From a checkpoint of a small transformer trained on Wikipedia.
Size: 16 layers, width 448, 5 heads of 64, MLP 1536 GELU, vocabulary 8587, 35.3M parameters.
MLP neurons of a small language model. Each row is named by its layer, matrix (up: input weights) and neuron, and shows model dimensions 176-239. Each number is 50 + 15 x the weight over its row's rms, rounded and kept within 0 to 99.
Before each neuron's rows, "fires in" lists the words (lower case) most often at its 100 highest values on Wikipedia text that the model never trained on.

fires in: "he", "ind"
L5.up714:38 59 44 59 64 45 53 14 24 45 57 47 69 49 42 43 62 61 61 65 60 38 17 21 72 64 28 84 42 40 55 59 28 54 69 67 54 99 23 47 41 35 53 63 42 45 49 32 33 54 50 60 50 70 40 41 21 58 48 57 27 33 44 59

fires in: "to", "also", "not", "possibly", "by"
L10.up1013:60 32 21 69 50 77 40 41 43 63 50 53 58 59 64 43 33 70 32 60 53 55 60 37 34 39 56 61 42 69 61 42 42 81 33 47 14 53 66 38 31 50 51 66 66 58 51 39 40 28 48 39 72 52 60 40 37 56 72 42 56 32 36 59

fires in: "first", "3rd", "2nd"
L5.up522:56 73 64 23 58 53 46 43 42 73 28 42 27 62 72 57 56 41 66 47 65 68 61 46 42 34 60 50 15 72 38 60 55 62 47 30 67 07 62 59 50 14 81 27 56 62 67 52 46 58 18 43 57 77 38 39 73 48 21 39 39 52 48 32

fires in: "and", "number"
L5.up647:51 57 67 64 59 64 43 58 60 44 48 59 66 43 56 57 39 48 65 55 54 48 55 31 58 66 40 74 18 55 27 58 57 55 48 33 59 42 40 56 60 96 52 54 65 69 29 50 40 37 70 54 47 43 49 24 46 26 66 55 57 51 70 15

fires in: "a", "the", "in", "his", "an"
L8.up611:82 53 63 53 31 22 44 54 57 74 89 60 62 59 56 56 52 52 49 55 43 47 39 38 71 41 49 62 39 68 22 63 45 34 41 66 70 60 50 56 59 57 44 64 79 46 47 65 36 52 24 30 72 51 47 29 51 54 27 60 67 50 49 47

fires in: "us", "eight", "international", "six", "four", "american"
L3.up11:79 56 60 86 45 59 45 64 72 26 74 76 51 39 61 36 57 21 49 36 35 41 21 46 25 39 41 51 38 45 62 55 53 38 37 44 64 74 46 46 54 69 41 42 46 66 27 65 61 30 58 32 39 44 53 77 50 47 70 31 57 34 63 67

fires in: "has", "having", "she", "have"
L5.up722:51 45 54 41 68 48 46 35 50 45 44 44 51 40 48 58 41 45 64 74 43 28 72 40 57 46 57 55 18 57 61 21 64 52 66 41 79 40 53 59 56 65 77 51 46 57 42 40 39 49 34 44 32 41 79 69 41 51 41 45 57 31 26 79

fires in: "like", "after", "although", "than", "with", "since"
L5.up398:14 39 52 46 72 61 42 51 38 43 33 42 60 40 35 62 32 51 50 27 76 53 38 57 91 45 50 41 39 65 43 47 38 74 43 52 10 62 67 65 60 37 74 30 21 64 48 45 64 50 67 66 49 47 57 57 68 54 52 62 68 65 66 49

fires in: "with", "by"
L5.up1263:35 63 42 69 34 61 29 43 64 49 34 33 28 53 41 48 50 58 65 32 65 26 58 26 65 65 64 55 58 48 56 45 59 61 70 38 66 70 60 35 28 62 57 51 47 43 44 34 49 45 49 46 34 65 45 41 31 53 44 80 50 46 58 59

fires in: "have", "has"
L3.up1413:64 45 52 38 56 41 47 37 26 66 53 18 56 53 39 60 41 44 62 40 47 65 26 56 80 53 44 54 59 42 41 55 46 28 62 38 86 42 29 50 50 36 47 26 55 58 39 39 39 36 62 61 28 62 54 44 43 48 66 44 56 31 31 76

fires in: "its", "the", "a"
L5.up578:03 39 39 49 54 57 60 62 67 63 67 60 50 60 70 84 53 53 42 37 56 49 40 43 51 54 59 39 46 75 55 31 48 45 52 55 53 74 29 30 42 26 54 61 43 68 73 36 48 62 34 46 47 42 28 65 45 60 29 44 68 43 68 49

fires in: "same", "version", "replaced", "style", "produced"
L3.up520:51 33 40 84 55 54 65 50 41 33 51 51 52 14 81 50 60 25 56 64 50 56 57 53 49 42 74 25 49 47 39 46 65 41 73 49 72 28 82 46 53 47 68 34 40 62 57 53 25 57 75 56 45 22 48 49 66 63 58 41 44 75 40 48

fires in: "who", "which", "whose"
L3.up516:22 54 52 42 76 45 53 50 42 37 53 38 39 45 35 67 52 55 58 54 34 39 48 65 51 48 56 56 39 50 63 65 50 63 45 47 53 86 32 44 48 53 44 54 55 20 45 43 00 39 67 52 66 28 37 45 41 70 30 63 50 46 42 68

fires in: "to"
L5.up1520:41 31 63 33 34 37 43 39 91 42 25 48 41 79 70 32 46 65 18 52 39 46 57 46 65 57 39 43 09 65 62 46 57 76 61 45 50 51 37 30 49 58 52 67 44 54 70 49 61 50 26 59 56 64 20 47 35 51 39 53 57 96 49 66

fires in: "a", "national", "term", "chronicle"
L5.up560:30 46 32 29 35 35 26 65 54 32 61 40 71 38 54 59 61 47 56 77 62 34 34 25 22 54 52 31 34 60 44 19 42 54 58 42 37 61 67 60 40 32 44 56 47 45 75 69 20 45 48 44 57 50 31 69 38 43 58 47 31 53 63 54

fires in: "m", "metres", "games", "götaland", "fjord", "fij"
L3.up796:45 47 61 51 59 53 69 43 42 29 17 37 97 44 35 68 37 28 30 69 48 34 60 47 65 60 44 39 44 44 59 68 33 62 45 35 64 26 48 52 49 47 49 53 67 78 29 41 37 47 53 77 64 72 65 45 35 50 49 44 63 48 30 45

fires in: "under", "former", "assistant"
L3.up788:40 54 57 30 41 61 41 50 28 43 51 51 62 37 59 48 57 31 73 37 24 60 61 42 67 71 48 54 46 68 22 68 41 52 45 76 56 53 54 79 54 33 50 28 64 45 60 33 62 63 53 48 29 51 44 37 46 66 81 28 62 49 45 67

fires in: "over", "2005", "2002", "2006", "2003", "with"
L5.up1175:41 53 55 56 22 95 47 59 50 44 30 67 33 55 23 48 46 34 85 55 52 58 52 38 52 66 67 48 31 79 52 38 60 40 64 39 30 39 73 70 61 85 61 48 46 66 42 48 54 44 52 84 56 57 53 44 28 48 29 60 61 73 48 54

fires in: "is", "been", "tropical"
L3.up251:40 49 34 55 61 46 63 27 24 50 42 65 38 60 32 36 53 32 67 47 47 58 62 47 70 58 65 68 49 46 69 22 31 83 61 28 40 90 58 15 56 36 37 43 28 63 61 29 27 33 56 31 38 61 62 57 23 52 60 23 43 61 58 54

fires in: "in", "during", "on", "time", "to", "of"
L10.up111:38 74 50 43 31 41 86 48 70 44 53 47 44 59 48 48 88 36 51 55 65 59 47 39 58 64 45 78 26 75 57 36 61 57 38 53 36 51 52 53 57 40 54 52 45 64 55 59 23 43 71 54 44 42 48 37 61 39 42 41 30 75 42 43

fires in: "with"
L5.up641:33 42 71 52 51 38 56 67 67 25 35 32 33 45 60 56 43 56 54 29 51 48 37 30 46 35 64 41 49 48 47 59 50 48 60 34 31 57 52 76 30 46 72 59 46 25 52 43 62 30 57 55 36 47 40 65 33 48 42 42 59 56 42 51

fires in: "as", "to", "by", "consonno", "on"
L10.up547:36 61 37 51 65 62 35 30 62 57 62 43 41 48 57 42 35 72 52 37 24 36 72 60 48 47 62 52 44 59 50 61 42 43 73 30 45 78 42 62 47 78 64 55 10 42 84 59 56 83 35 55 73 63 28 31 47 79 55 25 65 82 58 61

fires in: "out", "but", "up", "however", "a"
L3.up479:32 39 48 39 48 40 60 59 49 67 61 52 82 64 45 71 41 44 26 71 59 60 23 24 55 49 68 57 38 55 86 51 44 57 57 53 52 71 53 52 51 33 28 31 41 60 60 43 68 36 90 51 68 45 38 40 35 60 40 75 46 63 52 29

fires in: "when", "so", "afonso", "since", "as"
L3.up391:52 64 71 46 59 56 51 22 48 25 72 56 71 67 26 54 48 46 33 59 46 44 79 37 74 54 70 58 52 71 66 35 43 31 32 24 55 41 41 60 55 54 61 73 54 43 42 00 36 63 65 30 64 92 42 39 61 37 30 45 52 66 76 72

fires in: "which", "who", "his", "where", "whose", "s"
L5.up625:38 54 57 53 63 20 38 33 51 38 37 47 53 60 46 60 48 20 37 71 37 47 35 57 34 71 49 59 56 38 37 62 41 40 93 70 54 67 28 41 52 48 79 41 58 37 65 39 24 30 72 36 48 55 39 58 30 39 70 71 54 63 32 57

fires in: "second", "took", "into", "take", "returning"
L3.up1522:47 53 53 47 46 53 33 39 91 15 59 52 57 60 41 40 22 55 46 69 66 56 54 29 31 38 58 49 60 40 57 67 44 13 60 57 23 62 47 64 49 55 27 54 23 64 37 47 48 59 66 43 57 48 15 33 40 43 31 70 38 54 32 60

fires in: "first", "then", "early", "late", "later", "next"
L5.up496:43 42 66 52 39 51 75 41 51 58 35 30 57 42 46 29 26 56 08 61 11 42 56 41 22 40 42 65 78 62 52 32 45 43 36 52 30 59 47 52 49 45 60 65 43 63 54 58 18 86 46 60 43 87 75 48 77 49 66 41 93 63 46 73

fires in: "the"
L5.up1425:54 54 26 51 38 40 45 54 50 71 60 34 46 68 49 79 49 52 35 37 34 45 39 46 36 37 57 55 45 54 42 55 44 49 67 43 62 68 34 51 47 39 32 75 30 59 65 68 17 66 64 59 84 52 50 20 58 43 67 52 52 84 56 20

fires in: "to"
L10.up1499:53 43 38 41 49 26 47 78 74 40 69 46 46 16 66 22 53 79 61 45 37 33 52 67 54 61 33 64 15 41 62 99 69 38 42 34 25 60 54 58 50 78 25 68 26 43 53 30 47 43 43 49 61 53 50 68 54 64 51 40 59 80 52 62

fires in: "and"
L8.up325:69 57 38 70 43 59 63 56 53 38 28 51 82 51 55 48 51 46 48 34 76 41 41 39 46 43 55 61 53 68 59 82 48 40 31 63 68 59 41 62 40 46 56 52 41 60 46 37 29 33 52 59 57 43 55 35 40 60 51 83 59 83 43 48

fires in: "to", "and", "intended", "lexical", "left"
L5.up1250:31 49 51 54 50 45 45 83 54 51 47 36 32 51 62 56 50 53 43 73 48 52 70 58 56 62 18 60 66 46 60 94 55 50 62 58 50 72 33 54 57 70 59 41 66 47 68 28 54 60 71 53 31 43 52 32 62 33 35 60 73 30 52 28

fires in: "like", "will", "is", "catholic", "church", "called"
L3.up948:49 61 50 56 85 57 72 50 36 42 26 37 66 33 39 51 48 31 44 72 33 52 61 23 28 49 54 15 78 69 49 56 44 28 47 58 36 37 57 66 47 34 47 46 73 64 48 41 40 26 77 62 62 56 50 54 34 47 32 52 73 42 51 73

fires in: "of", "republican", "democratic", "state"
L3.up113:57 70 44 58 44 66 66 76 63 63 36 15 45 49 45 50 72 58 62 68 35 42 05 47 57 59 69 27 26 55 60 46 18 42 55 42 61 45 37 43 51 44 56 53 47 53 54 37 39 72 40 32 83 48 52 33 48 54 33 42 51 68 37 59

fires in: "took", "came", "brought", "take", "is", "production"
L5.up1095:24 49 44 67 64 54 40 44 80 34 41 51 37 60 53 68 45 41 63 38 59 44 63 45 58 24 65 57 80 53 49 42 68 44 47 70 41 33 29 61 56 49 53 48 41 70 51 53 60 38 44 47 53 47 58 56 49 58 43 58 54 50 29 32

fires in: "men", "players", "soldiers", "women", "teams", "people"
L3.up1282:56 46 76 61 61 52 34 70 58 35 45 78 67 42 50 59 58 35 40 65 47 58 47 48 47 52 63 40 34 43 66 41 68 57 71 44 48 70 51 76 68 40 28 47 52 61 67 44 49 52 62 37 26 27 34 22 58 63 50 57 49 52 45 45

fires in: "between", "both", "puerto", "association", "ac"
L3.up1224:42 42 38 61 63 67 38 30 71 30 56 70 43 25 57 55 58 68 48 36 45 39 48 50 80 36 41 47 33 54 39 18 48 52 21 32 32 61 44 55 36 58 36 45 30 47 37 74 41 30 54 28 70 68 52 20 49 52 64 57 43 23 76 66

fires in: "this", "these", "it", "which"
L3.up205:34 33 43 65 55 00 83 49 46 57 50 60 52 36 54 76 44 31 76 42 27 29 78 41 48 46 41 37 26 48 71 41 31 68 68 73 57 59 52 87 55 19 55 41 64 39 44 49 36 52 51 59 44 50 60 36 53 56 39 75 39 54 65 26

fires in: "division", "played", "5", "one", "as"
L3.up1314:58 50 47 71 70 42 65 49 32 18 39 51 52 52 48 62 66 16 60 57 43 49 53 54 60 49 69 37 75 49 55 48 61 33 49 50 49 51 87 68 46 31 45 57 50 61 56 40 42 47 52 53 51 39 43 47 53 65 42 28 52 38 47 39

fires in: "is", "verification"
L3.up1372:55 41 33 65 58 69 49 63 59 66 47 42 50 47 50 42 66 43 45 34 32 39 43 35 74 34 51 62 66 43 74 69 58 60 56 82 27 25 47 35 73 66 51 45 58 49 29 28 36 29 39 62 28 60 82 41 53 30 54 58 42 82 37 66

fires in: "as", "became", "division", "under", "is", "was"
L5.up1240:75 51 32 66 79 11 49 52 42 44 28 57 65 51 39 32 46 40 40 42 68 65 48 35 71 30 63 36 52 50 67 46 53 37 58 52 50 85 76 55 38 46 49 57 33 57 70 48 39 46 57 29 64 46 47 56 57 44 55 50 80 50 50 60

fires in: "on", "of", "by", "under", "at"
L3.up1335:50 73 26 36 58 47 69 49 59 52 55 15 66 61 43 40 16 27 57 35 39 30 28 30 94 75 42 67 83 57 35 38 15 54 37 27 52 38 45 53 46 48 74 42 52 40 66 30 42 48 54 60 42 73 28 26 53 56 49 51 43 51 62 72

fires in: "his", "their", "her", "co", "its", "states"
L3.up77:56 54 63 27 43 48 70 27 55 64 55 65 38 74 29 43 46 65 51 22 50 56 55 48 57 65 76 62 62 41 50 52 43 60 64 53 34 68 38 53 41 48 51 27 62 38 28 64 33 53 51 46 75 62 62 58 33 60 40 48 23 32 36 52

fires in: "of", "to"
L10.up320:51 59 54 51 44 66 68 53 57 60 59 48 48 69 40 40 84 34 69 61 78 54 53 52 67 36 49 47 62 52 74 46 19 41 50 43 41 68 60 53 45 31 43 68 59 56 63 75 44 46 49 54 84 68 39 46 41 58 74 36 37 60 38 53

fires in: "the", "by", "film", "in"
L10.up1167:40 63 40 69 53 52 44 68 59 47 40 38 37 50 49 34 47 89 44 37 70 45 46 67 53 47 74 56 48 50 56 76 50 50 77 51 57 55 71 26 32 51 49 56 45 55 29 63 54 54 69 62 67 24 57 49 45 34 90 56 64 20 44 50

fires in: "album", "had", "since", "2023", "until"
L8.up238:52 63 59 24 45 24 39 55 60 51 48 46 55 41 36 55 32 51 85 44 34 71 35 57 30 65 33 66 63 79 86 52 46 40 57 53 55 69 49 68 69 46 42 61 50 37 45 60 50 55 00 35 45 36 58 69 48 48 45 32 56 70 54 62

fires in: "which", "road", "music", "football", "it", "movie"
L5.up1317:34 47 38 53 31 55 56 36 57 57 43 44 67 63 72 54 55 53 58 41 31 41 55 48 35 49 58 32 09 63 32 42 37 57 55 68 69 65 50 65 73 66 46 56 43 58 55 40 36 55 58 52 37 48 43 58 45 52 48 53 42 68 60 59

fires in: "and", "or"
L5.up598:52 58 65 50 69 47 41 54 28 26 41 31 53 56 62 38 42 42 67 52 47 45 80 43 67 61 58 60 42 58 46 62 36 70 41 69 22 81 54 39 27 62 58 57 51 25 52 70 78 56 44 52 55 36 60 41 36 40 49 33 76 41 55 60

fires in: "or", "and", "major"
L5.up965:68 40 48 51 63 62 25 53 37 39 30 49 72 28 44 66 62 48 67 58 35 33 67 52 79 50 32 57 50 70 28 43 50 79 39 71 45 45 47 23 82 70 79 84 59 80 56 42 59 34 44 55 58 24 24 38 57 44 61 54 55 40 48 55

fires in: "team", "family", "division", "subfamily", "enemy", "homme"
L5.up295:54 44 46 58 68 39 44 42 25 53 66 24 34 66 42 38 38 52 40 40 50 48 55 57 04 46 36 67 15 60 60 51 38 46 43 43 52 37 27 19 55 51 39 90 34 51 53 60 42 54 27 51 32 47 38 56 51 55 90 27 40 64 61 47

fires in: "to", "not"
L10.up767:61 21 38 33 77 82 24 57 42 67 70 69 51 74 72 60 35 33 47 50 14 63 27 59 45 48 45 67 35 66 78 51 48 69 33 57 31 41 43 45 24 63 68 47 56 45 45 51 32 24 34 65 59 60 59 40 41 50 55 41 45 57 70 52

fires in: "this", "fencing", "ferencváros"
L5.up1076:47 29 71 50 42 31 56 52 47 39 45 38 39 39 56 42 39 60 68 47 41 67 57 46 37 35 56 42 70 50 23 63 34 67 32 25 46 77 48 54 46 69 36 25 51 80 92 48 29 70 47 37 59 53 61 67 61 44 63 36 39 53 61 41

fires in: "with", "up", "lost", "loss", "under"
L3.up572:55 46 48 71 26 63 26 58 25 70 57 43 42 23 54 46 52 50 58 42 48 49 45 44 46 65 55 40 47 56 57 38 57 48 71 34 41 47 58 29 38 41 40 42 23 48 40 62 23 64 66 46 38 51 63 33 47 85 34 55 33 60 48 57

fires in: "county", "south", "west", "football", "supreme", "state"
L3.up1525:17 50 41 51 67 69 56 69 49 48 46 47 50 67 57 31 61 34 45 30 54 46 21 52 18 42 77 22 29 55 73 42 21 54 57 21 56 25 44 21 47 45 23 29 69 38 58 44 64 32 50 49 26 53 54 25 61 21 62 44 63 50 63 51

fires in: "that", "a"
L3.up365:68 53 62 68 90 46 57 61 61 50 34 43 45 41 32 34 48 64 58 94 64 73 43 40 41 72 41 54 58 73 59 39 30 51 73 61 65 66 54 81 34 50 50 45 38 57 56 41 68 17 72 75 70 36 31 28 70 36 75 23 38 33 69 82

fires in: "a", "an", "construction"
L3.up705:19 47 22 49 65 64 51 30 54 56 49 41 63 51 50 38 64 53 27 51 62 58 53 38 52 67 26 39 39 50 54 45 45 35 35 61 51 75 46 33 37 43 73 58 70 58 63 46 09 63 70 33 32 19 48 54 59 47 37 46 42 30 67 78

fires in: "that", "who", "which", "known"
L5.up424:12 33 39 58 63 34 53 12 45 40 18 39 46 41 40 41 25 55 69 82 26 59 47 64 51 51 49 36 47 74 45 56 59 34 44 57 73 59 57 33 67 69 45 36 30 53 57 42 50 37 94 30 54 44 62 33 52 51 42 67 58 28 61 54

fires in: "international", "local", "american", "foreign", "us", "european"
L5.up331:42 41 38 58 29 24 52 54 60 08 51 76 65 50 35 32 62 53 57 25 38 33 52 61 21 41 51 47 49 47 33 49 78 41 37 63 45 19 07 44 67 31 45 41 42 48 44 72 29 51 56 57 27 30 50 57 32 33 60 31 62 31 50 54

fires in: "he", "she", "james", "ali", "lee", "him"
L3.up854:13 57 28 50 55 62 43 66 51 35 59 29 51 48 36 64 48 65 75 55 38 33 71 34 45 50 67 37 41 78 69 84 19 40 52 37 59 63 17 42 33 20 44 58 38 50 43 41 32 43 43 45 47 59 41 52 43 53 53 35 29 68 49 73

fires in: "from", "to", "like", "by", "with", "than"
L10.up572:54 46 62 52 50 47 38 72 55 47 71 63 66 87 35 14 52 31 61 67 76 21 10 32 74 63 42 23 24 64 60 53 18 56 52 45 39 55 62 62 76 36 77 69 50 15 67 56 38 61 58 38 44 46 34 50 55 55 61 51 49 62 87 58

fires in: "two", "with", "three", "four", "six", "5"
L8.up424:41 41 38 93 28 43 42 62 78 47 35 37 36 62 40 30 52 74 37 52 77 33 50 42 67 70 37 43 68 38 18 45 52 61 53 26 63 48 55 55 63 56 37 21 26 48 50 18 57 68 42 63 40 38 28 43 44 61 76 57 47 52 53 18

fires in: "and"
L3.up420:33 65 48 68 38 51 66 70 73 64 54 30 50 48 77 78 14 57 64 56 34 48 31 11 81 62 50 55 37 38 51 42 31 54 19 56 71 76 64 29 41 48 53 47 32 37 24 58 53 57 42 75 71 31 08 39 28 36 22 70 53 45 68 34

fires in: "from", "as", "since", "of", "last", "japanese"
L5.up878:60 59 44 53 94 37 36 53 46 39 08 61 66 55 46 70 68 26 73 66 68 33 29 67 59 50 49 30 44 45 36 26 42 19 46 45 81 45 75 55 56 25 44 50 39 49 45 39 57 46 26 55 73 60 54 45 37 56 54 46 75 37 79 33

fires in: "with", "under", "army", "sent"
L3.up959:47 43 41 61 23 51 43 48 41 45 64 57 00 33 54 57 47 52 52 54 40 46 36 53 35 45 78 31 74 68 51 37 43 41 52 30 48 51 45 52 47 61 30 66 64 54 45 60 61 58 52 45 57 72 41 46 34 55 25 54 50 70 56 87

fires in: "two", "six", "assembly", "four", "eight"
L3.up1075:67 44 52 48 49 50 67 50 51 36 58 49 48 43 18 49 82 90 42 64 44 77 32 41 62 37 55 45 82 53 44 26 61 55 47 45 12 60 23 44 50 28 55 31 49 34 82 45 71 44 32 73 30 45 33 43 64 51 34 41 33 18 55 50

fires in: "her", "his", "their", "s"
L8.up1277:48 43 52 54 36 26 68 38 42 49 54 77 42 51 54 42 44 68 49 19 44 47 43 51 55 51 38 36 49 27 62 56 56 89 66 20 29 40 32 30 22 57 70 44 50 57 36 66 52 51 74 48 55 32 64 56 50 34 68 50 61 53 31 31

fires in: "who", "which", "having", "members"
L3.up1298:76 63 60 57 67 42 62 25 39 50 61 42 63 33 52 61 38 34 60 42 32 24 39 51 44 47 60 50 17 59 48 67 36 45 42 43 31 54 73 36 41 33 42 57 32 33 45 50 27 25 62 57 44 57 49 50 62 51 44 37 61 31 51 35

fires in: "than", "and", "a"
L3.up1127:40 19 36 44 42 34 43 44 62 45 39 25 44 67 42 40 31 15 81 48 51 45 66 51 77 82 59 41 48 49 44 40 49 51 45 45 40 78 60 45 46 38 56 37 75 43 29 29 49 31 40 45 44 43 21 33 57 59 34 39 68 34 45 48

fires in: "a", "västra"
L5.up1494:42 74 46 78 69 39 61 29 37 50 27 41 09 47 59 51 44 34 53 40 62 50 60 74 59 44 47 52 69 61 29 31 36 65 42 45 51 80 59 45 50 48 46 27 24 47 28 25 56 46 65 57 82 48 50 46 45 68 62 51 66 33 43 60

fires in: "and"
L3.up186:59 67 53 81 35 42 59 62 62 30 37 71 60 60 54 39 45 29 81 54 28 11 60 60 71 55 59 41 28 41 65 90 70 52 57 50 51 60 30 34 16 80 54 53 70 41 22 49 68 49 72 61 85 54 47 48 53 64 49 72 60 50 76 28

fires in: "was", "is"
L5.up1436:31 36 32 55 44 47 53 65 46 49 56 62 55 23 62 38 50 18 51 61 54 32 41 87 34 57 80 65 51 38 65 47 45 90 36 40 43 71 48 54 43 17 54 50 34 30 57 34 47 88 55 33 70 49 75 42 51 63 57 20 65 49 49 73

fires in: "two", "several", "four", "three", "six", "a"
L8.up1259:68 50 61 60 39 42 66 67 54 38 58 48 25 67 57 56 66 53 44 16 42 30 59 49 44 24 54 42 92 52 11 57 67 69 50 46 19 59 23 58 50 37 49 48 56 61 63 23 55 23 79 85 42 39 53 50 38 60 35 68 47 17 54 54

fires in: "on", "a", "years", "national"
L3.up393:43 38 56 45 41 65 62 65 72 74 62 74 70 57 62 75 54 72 71 50 56 41 57 70 50 67 52 62 47 66 56 51 17 77 63 39 57 42 30 41 60 25 55 38 60 59 41 08 68 22 25 38 34 58 41 28 70 59 18 36 55 54 54 53

fires in: "had", "has", "have"
L5.up283:38 72 56 38 30 50 18 74 55 45 54 47 66 08 50 23 35 44 51 45 53 43 32 60 53 43 68 59 47 78 46 70 59 43 80 64 68 35 39 62 65 67 56 44 65 54 89 46 29 52 32 59 44 32 50 66 69 26 52 14 53 37 48 58

fires in: "with", "office", "assembly", "post"
L5.up736:58 43 36 50 48 55 62 52 65 45 41 36 38 62 55 21 50 49 44 28 19 46 62 69 81 63 54 54 50 36 41 68 63 54 50 57 29 46 20 43 55 70 40 56 35 67 49 54 55 32 42 52 58 51 51 23 67 79 67 44 42 61 44 82

fires in: "the", "his", "a", "her"
L10.up782:40 59 46 47 30 39 59 51 28 51 59 74 19 63 67 76 14 25 39 30 38 56 60 44 77 61 43 26 50 57 57 39 45 53 47 52 23 66 41 47 55 37 44 60 57 54 77 46 63 46 36 61 68 70 59 56 45 66 59 41 48 42 64 26

fires in: "as", "of", "with", "using", "in"
L10.up889:50 56 66 47 54 70 43 43 62 31 12 39 37 59 62 49 57 24 44 43 34 66 52 50 62 55 48 31 76 58 81 63 61 48 45 50 73 41 54 44 39 19 30 49 45 51 63 42 59 86 46 30 59 68 48 32 64 64 46 73 44 32 58 44

fires in: "this", "citizenship", "no", "tournament"
L3.up713:48 48 39 42 51 38 55 42 69 49 27 77 58 29 52 50 49 60 59 37 58 64 16 33 41 51 32 45 45 68 39 28 40 61 44 30 26 62 66 81 53 44 38 50 60 56 54 40 39 62 45 57 52 63 52 64 52 49 66 54 50 72 36 52

fires in: "all", "women", "a", "children"
L3.up594:50 42 56 24 36 29 43 75 12 65 68 26 55 42 24 32 42 51 43 49 58 54 39 36 66 61 40 88 63 42 54 33 52 52 35 44 54 42 26 55 66 43 13 50 53 42 44 62 50 57 20 76 68 31 29 82 69 73 72 22 72 34 55 64

fires in: "the"
L5.up1431:60 74 62 61 70 57 26 54 83 43 88 52 51 46 69 63 45 58 71 26 73 65 82 51 79 61 39 42 42 65 45 32 20 50 54 30 65 38 61 48 60 51 24 52 62 57 23 33 54 54 71 27 45 45 51 31 61 49 34 42 71 40 67 55

fires in: "no", "used", "with", "that", "which", "storey"
L3.up235:63 47 48 68 53 25 50 72 37 59 28 51 33 22 61 51 73 35 69 50 42 59 45 64 55 45 60 44 73 54 42 27 42 37 55 70 53 74 41 75 48 56 63 32 43 40 22 35 39 46 57 48 36 41 32 36 50 69 52 39 52 63 53 34